{"n_kv_head": 2, "norm": "rmsnorm", "norm_place": "pre", "norm_eps": 1e-05, "positions": "learned+rope", "rope_base": 10000.0, "init_std_qkv": 0.0266, "init_std_o": 0.0, "init_std_up": 0.0266, "warmup_steps": 345, "decay_fraction": 0.618, "final_lr_fraction": 0.1, "train_tokens": 1312000000, "steps": 10010}
MLP neurons of a small language model. Each row is named by its layer, matrix (down: output weights) and neuron, and shows model dimensions 448-575. Each number is 128 + 32 x the weight over its row's rms, rounded and kept within 0 to 255. Numbers have three digits each. A neuron's up and down rows have the sign that makes its largest values positive.
A block is one neuron, or neurons of one layer that tend to fire together. After each block is what it responds to, as a language model described it from the Wikipedia text at the highest values.

L5.down100:191157132109133143172136167123144095126089152049174183128098135151151138115076113046120155112083117127190064132107095121179126120190167165115085122095077128136147143196147064081192089121155164160147112130127090109106170128140141117105129141171122197146123077059179146151143184127158140169105135166102126123139159111139099180115120147142083148111162136161114151160136161134149149139114
L5.down548:109064151130142113106118159136144153115100128077110131166164113134140126105157142089149102105164145053151122144125154161147120135146165139072100135151074171082140154149110176134165141147147087137150102153137138143074133077081096128093177110103144135151176145171156128118153124133082061122131135154125105091105125115141121153063154108099079115105114133162151124141181142133140173131116
L5.down624:137137162162075126140081160147076118100178113146050134126089153133087158187095161138184146233019119060104166107175095086117141110164148128102153191150099139177112078117097130136161142134183130131086170136106073114121168121137153128131094145144122153129173160170153118166108126148150127143144097069091161135100200174116122146129102157104170146133128164134108188099103105120188121131136
L5.down766:127133142112101073145150146116152159133133168099140108146143101096190108055096124103090106117131138091159103134144102126138130084121104111143191215127164114166091068110086108100105069130107129212145208100124206123114121043115101120100147141057077168149151148156186139120076130076096164072065146127103104123063137123110089097127113119171133114067127113158096113126156095126146102133177
L5.down1052:171166086118147110123129104135079124088087128091129155147122110159148119141099095059182193171067081109165101140176137130144213153125127068119118130145094138149110125157156118149098090161111129178144144173223109133134106074123131137088064140140173109114101156003125162159129082143102147110144092185139090136078132118188120099118154105165179129130207089235110151074170110098069114152079
L5.down1113:101110073173145072124142124160123153145124109080197120158159192095123139140102087116122170043118109092070100121164063152103147109113129114124150155116098164129125217118123095178129100120132063143195161138132139105137123130091144181105102180154184140194108138106148136218132138140164097117123103111045143138145117122141167152100121125178130154103147134169103141131154127162143101134114
L5.down1243:132139141151168141102062085084131125130168074080117130140122107164136123172099070143153105097129131113137026193118120111121160123181150094117122140140121126114002180148093107138156130151140137163099078137063132147128124117127135100179112150142125203129149203108166151121139183063068084112173146090114127145138120170146163217141143073120134144131086184188103115148116130142160127186126
L5.down1476:144126167171167138120084179142068120116139145125193156101150002172089147118120112083141121165154109097156150142160136091145136174132115083151141090074109111142147152179088121152081084111087119111165084071151110133116091141128113106100134126075104140127095141128162088119150132123100145167126083115168106127101112121087109065097120157135095100104090135117068083074136129134100107152123
Responds to: End of a person's name

L3.down230:095120159112144141083148096134069112118135137132107117103112110177129134143203089095167152110136141083142127125126106199159110150146146145116138203117153139162199144137099159123107137149122122151152182099238145167155128097133093132127115133164161147134102163153127129122090181127146122131118155151149147124207114131116164184163112103147103189157134160102147143064137124102122198164141
L3.down369:144137167159108122090063156099155108157120146172139151144065103100129113167099114133096070090107153152124129156161164130145096149110131137138110130128098107088087161148157094186149113126105142122126091107084149113081120075106075125133135120175207109102136127119177168163081084208143111091160169171223137149185088099087116111084044115164074142084103176152135146142141138164150146146095
L3.down966:100119139117109062146129142146106166165127127135103104082137117100178143133115101122150102225154098112102159094057137085101134083155109140182127156097056170115143149113122082123126165196102167172109183161195124108187034093128154136146071148137146044153112130088162121101128157176159197179223107054129085117165113123125149147150153149150103149129200113112168113135098062130127101129167
L3.down1325:136129138111125046075109164161080145098144113152164119179099148180150108115139097114137099067176088133131112113112162135097098172142111074133136091132150171152097115178122172134119130047128171130116116086079126118133079149160132141114095132117064189138228099071095108136092084130135138104110160051129201119157118118144118107156107118078086143082114077107118109127094155125090138168084
Responds to: Word "to" and clause links

L3.down471:131154181104083113152167064171128134090153150078147127182172090135101128133128150104156069122066148140117033127119161095147131136128061031152113127105101095148101045125149174161165176182127113169124120111156157092129121145124160142152094148156072147100138126151173123122173130134123132138088133148113122144136165157138145177133110107140121063122145119144076158196109147109121071106139
L3.down772:140107150154137128118153134142110186154090171091163115140185152164072149169173124087081124152153176128138109103130138126093065113114148168088128179140090158111079118145151149212119126097124125200180101118019131182122156121127140120131118152139158176123172209139139151148196121170078057087185159150117162089095114138098113102209148137083143093139130115130174139113102137120112142127129
L3.down1032:108150221120125145119135126153148100158092197063056139113091100160159073146134104071117131136114127098099124142099129152150068056135130085176108158075158193143086142161151150118157123112201170197078172113055118137124132119078092193056163181120132117174186159152096087109152123127155158115106153136135158104109147106144132147174059121106142048146143112216080096125140128153169103113121
L3.down1246:181142171126108150124095100104104191121101136152093148117098105171127091162145157080200107150154120102170130114088184146117098104104176077150131164153129129142017123088159146131126151126190137131076153121032068068136151114128135157129118188097100143133180184132105103135095144078175108165130137145108085146128124053129108135120125081111158090114135109136147099148107141092104132120131
Responds to: Country codes in tables

L7.down354:185133118062148141160106125116109189107159173093057169136121123118152116129044144132165118159130091105160112165141145140139133105095149087185148118106129072136139166089107148091155149090134121119123163082135153171159140126110099119145129159139117080155100130182131206107136142181124125109114105150139150109093152145105101164108082163095159096170094064097096172132130159056049189090108
L7.down1486:068143174138164122135159144073117121147132113187116120083133144111092161136141118117100146111066109158100153107132154100047115122150151142169097151115076125106164181193115130157165110105159131115101091132127105117122123180125129133096139101155133156116176104137149117108204129122105091225175155053115132106169174098102070099117094130017135103153097097040139101145092149097202095131164
Responds to: Sports statistics table cells

L5.down17:131094140102153129122102147129173130115143111139101098110123087089107119098140111116164133132111166139116110114116131112147122118145126176121123061145133150123178112108176097202151084110149222134037157125150141128184120133120126101206085091082097207120185096131060073133101129182086113116164130085120137066120100153126135054148103129069084169089173130093067115106095137124126157146072
L5.down74:111075114139129145125086106136130137126128099118111139126124073095116095099137110128109110098102176089165195065134135185198119094092121112149154151135144135142175103102162116095110141123113137163073124112131115107153135163142159102097155119086073097129093120136124105129083096149211082108191169127118144109206120072111144128195178092137122124156123113200115146166157162215163124145145
L5.down504:031117137118139140107129136180087124166177118049198094163133067153160162138033147061108133160121119171135156098175103142122110146143121072152147131180060130154098189120126095123105150087066101113135140142083155058131128163154127121118119122111122168124133117106175084194143119158107150101142112115127093110146169179113129124084140144118100104097131110144105128098096138096108122168123
L5.down574:205123079112150087144170136116140095143157125162171111134137092176095146123162155152133158111114125144125146104145118159180161122191160108138187143159116119131089125152062117153131102154099086093086087121084129147167155103144128125167105130121145174163126110110118113180110160117150090157171199149103196109180169174131103160040127144128113111112139198147134074068121128128120118155145
L5.down661:113118175136103137120074146137128124144156066111096148109143187162123145143164097119116101129153184105130121217090148109142123104146095116076161118176107086175160150158116116114138124095108160097161123119131148198079141113193108181149117162133099070126217124126082082178163138138121058126153143110141126114126079104156110116083079161097079103171136157143158117119155097187119126129113
L5.down922:135173159147127183098144194079177193069098059108064107096109153066151121124074153130101147136174179100124157139120161216144131143115149151111150129128145068176106183135115140142158065098135086133152105160085089102146164137104127140113125093139119102113168097166122089102131135153112132094122130104127127147093130125059129136101121091166180098167117115160087182085181083143105141189089
L5.down991:182129105128193179123139101109120171056156151110124120136058116113144108087114127128155113201175113161106185109129180127123083124098089145111110178090143182129164086068136181120202168171113138130125124153211138105120152095095097142114163060121117081084219133173137100106067166105135190110108167185132190116140210127116113128128102100135142146119100098108155111112142094140109116144116
L5.down1017:133139138148077147153149134163103136162106113142140197127128141181131169124151113115097151072146190123132042092141110202159114132094152134170192150117113132125153156107154125089046115114162120126125146082106167132157126143158154111153117180150096192104128066093139090177094175132141111125140121141145138170233144119128133143117163102107085162069188145088137080133100154155123197122127
Responds to: Goal-seeking infinitive "to"

L5.down165:088193104103128155101145057165124157113137144179126182087148129078097174089095078167109115150131096109160143135118130091134126095081125134136130140182081082109158169135167119091138138104089163068147134115165137136152075113048127196086115099155146087157070141105077150066168147093086124064156066095110129087157110075144146137141097162142117125106083121106123168085131038114149089108165
L5.down364:167138195124138117099141085169170180152156132111078088151122133161143119167093147128127190134132121130126106108157092221124125058143077098193141192051115139132049182150097175182144136159139047124121124061091128117151103137175209191082088161125133097107177178152119135109165126148102173146154128096116153070084101065154091147171035163122129068128163114145128163110086165142117106073115
L5.down365:187161190132060134119119156116105144152130123117134140118115116153144154152137130108170118096082189135164133139128158135076175127146147102139142146135102165154121132135112175081112128127090140158103173082122071147139158108112162138138113155123131161136097141124153135074075148139101113173144164151093083100109123064145181137180090127092155150195126111188159078130104124108093108103110
L5.down631:121152141130106156137118172160127161123233112136067128087136115080138061202109157159121122084109111167063130138160113069145126158115126136156100104095160104135162145068152156091125099090095139123113123132140147109181175117070119112078072085179123116154160095166129143137179141138094167102138107175165113186113149124060140143150099215160135126161173142136100159059195150105136050102131
L5.down1031:123089107110128121133133119087047116156085111046203121184122116143152156131118129137056192096088124144103110096155149104106113126143144118101075106161137172068092144167117090099184060108153139162154136139103093126083159125148056094162147116126129114117162155116138169058125149195121166061167128162137127140099195093142137135126165140124127081138122116158062160142170131122098136051112
L5.down1132:091090091135109146194167128144051143165088099166105140147130139141119118172135140160141122115106091153153148101120073160126201088137094154120136103157133035080165067176056185127101185084153104214156108125145080159124182153198138070118152123107128148133168146120109184136141106118171181127152140139132137113077087104124168103131141093168093076152179154141095128125206123136068108096135
L5.down1230:137156129138109121126158129109157158163114134098169100172116160158194107063054167169135167102083110120122115097156138159128132101143184117132110151103138099157134165103192115124182173110143173088132124133093091062117144202160145096069123206117106101144125175188142152145184098128110139126143122121132120121106140179134137178151141087104133184155135127176136142147101127118166099154107
L5.down1339:196136113120132084139137118131127144126109060117099101156076122126202094157114153101143117113111176157147101116185081168176104156064132104105116176089151154119082146161158118113127172115181107177102132095120109122167102094118138099171101147068200096123072107131102095186135117091138105134216192087143188130106131124111136092137177124126133111184168102138183084093138168077133165086146
Responds to: Wikitable cells and codes

L7.down1081:191111105147146127079073127184079163086130149113127147090144090162161130186157178142221118147078092120162162111170085139156179165093139101177177113160123104107147154085145127150157121106117136109133103116128125144131134062158109166141148134143173125112113097124130095134106129139178097115119134141129158170084177144112129098068147195108159124140155125116104165123214145133067146176082
L7.down1125:134047082104152104058105151116134126097119182115162176082116114136189107174125171133139133063087067094166157146113143120150127093089129068159163145146120146109172181106140150167182095136109151106117120142181108105066129083147129140137127110114108097125103056112127134165115186112150065138150144124153164167164177113134165071091156144062067168132142172128146147154123136156140161140146
Responds to: Critic's outlet preposition

L3.down80:113093142085108121173097193113135113151127111135121150174170139165133169073134124078118103183099122154149140143101144136151103127125094204131159156086150118116063055114096133100168095145162122112092200123161102121092153127147087088081151139177145160158140100091141131137154135168096154118132178212100169147132160135153089129012125115088102088102116106130155137168121177168135166134142
L3.down120:100109137126102139139168152141143112161115182082153097144081114152141174131147147110055143126180164122116115139077143169152108138116124189106161149131127134116165172110057108154172146155124161125160150158000127075149156107133079132039208117173161186160159136023163124136156139115090122120118141096097112151119170102100153152121201130139110154145088163116091111104165085154143110159165
L3.down840:127099110139117104132110127124098116120122148081143122133091081111092132143104123107128148133118115096146084136133133104154120045133139139172135101170139167132017132167143132198087151116066160096183172101049069197121106084128191176146114140091073219152212095168117132159110075116144121123114170129079152129133138112197171082147121136176172118168181138199121093111130129103125127145100
L3.down1220:098086139063100146161155084146138146132148113108189106139114107181154107189093118128137136160149140136138092104079125216124164152166173190119063119065034165121119063152162071143150122127113126116129149141100133126085120050115111181124124079115104128132161146058135093179069137115143122135108088167036098135123128098109106094144138104067155123105136120175114131098129163122114156107166
Responds to: Pair and range connectors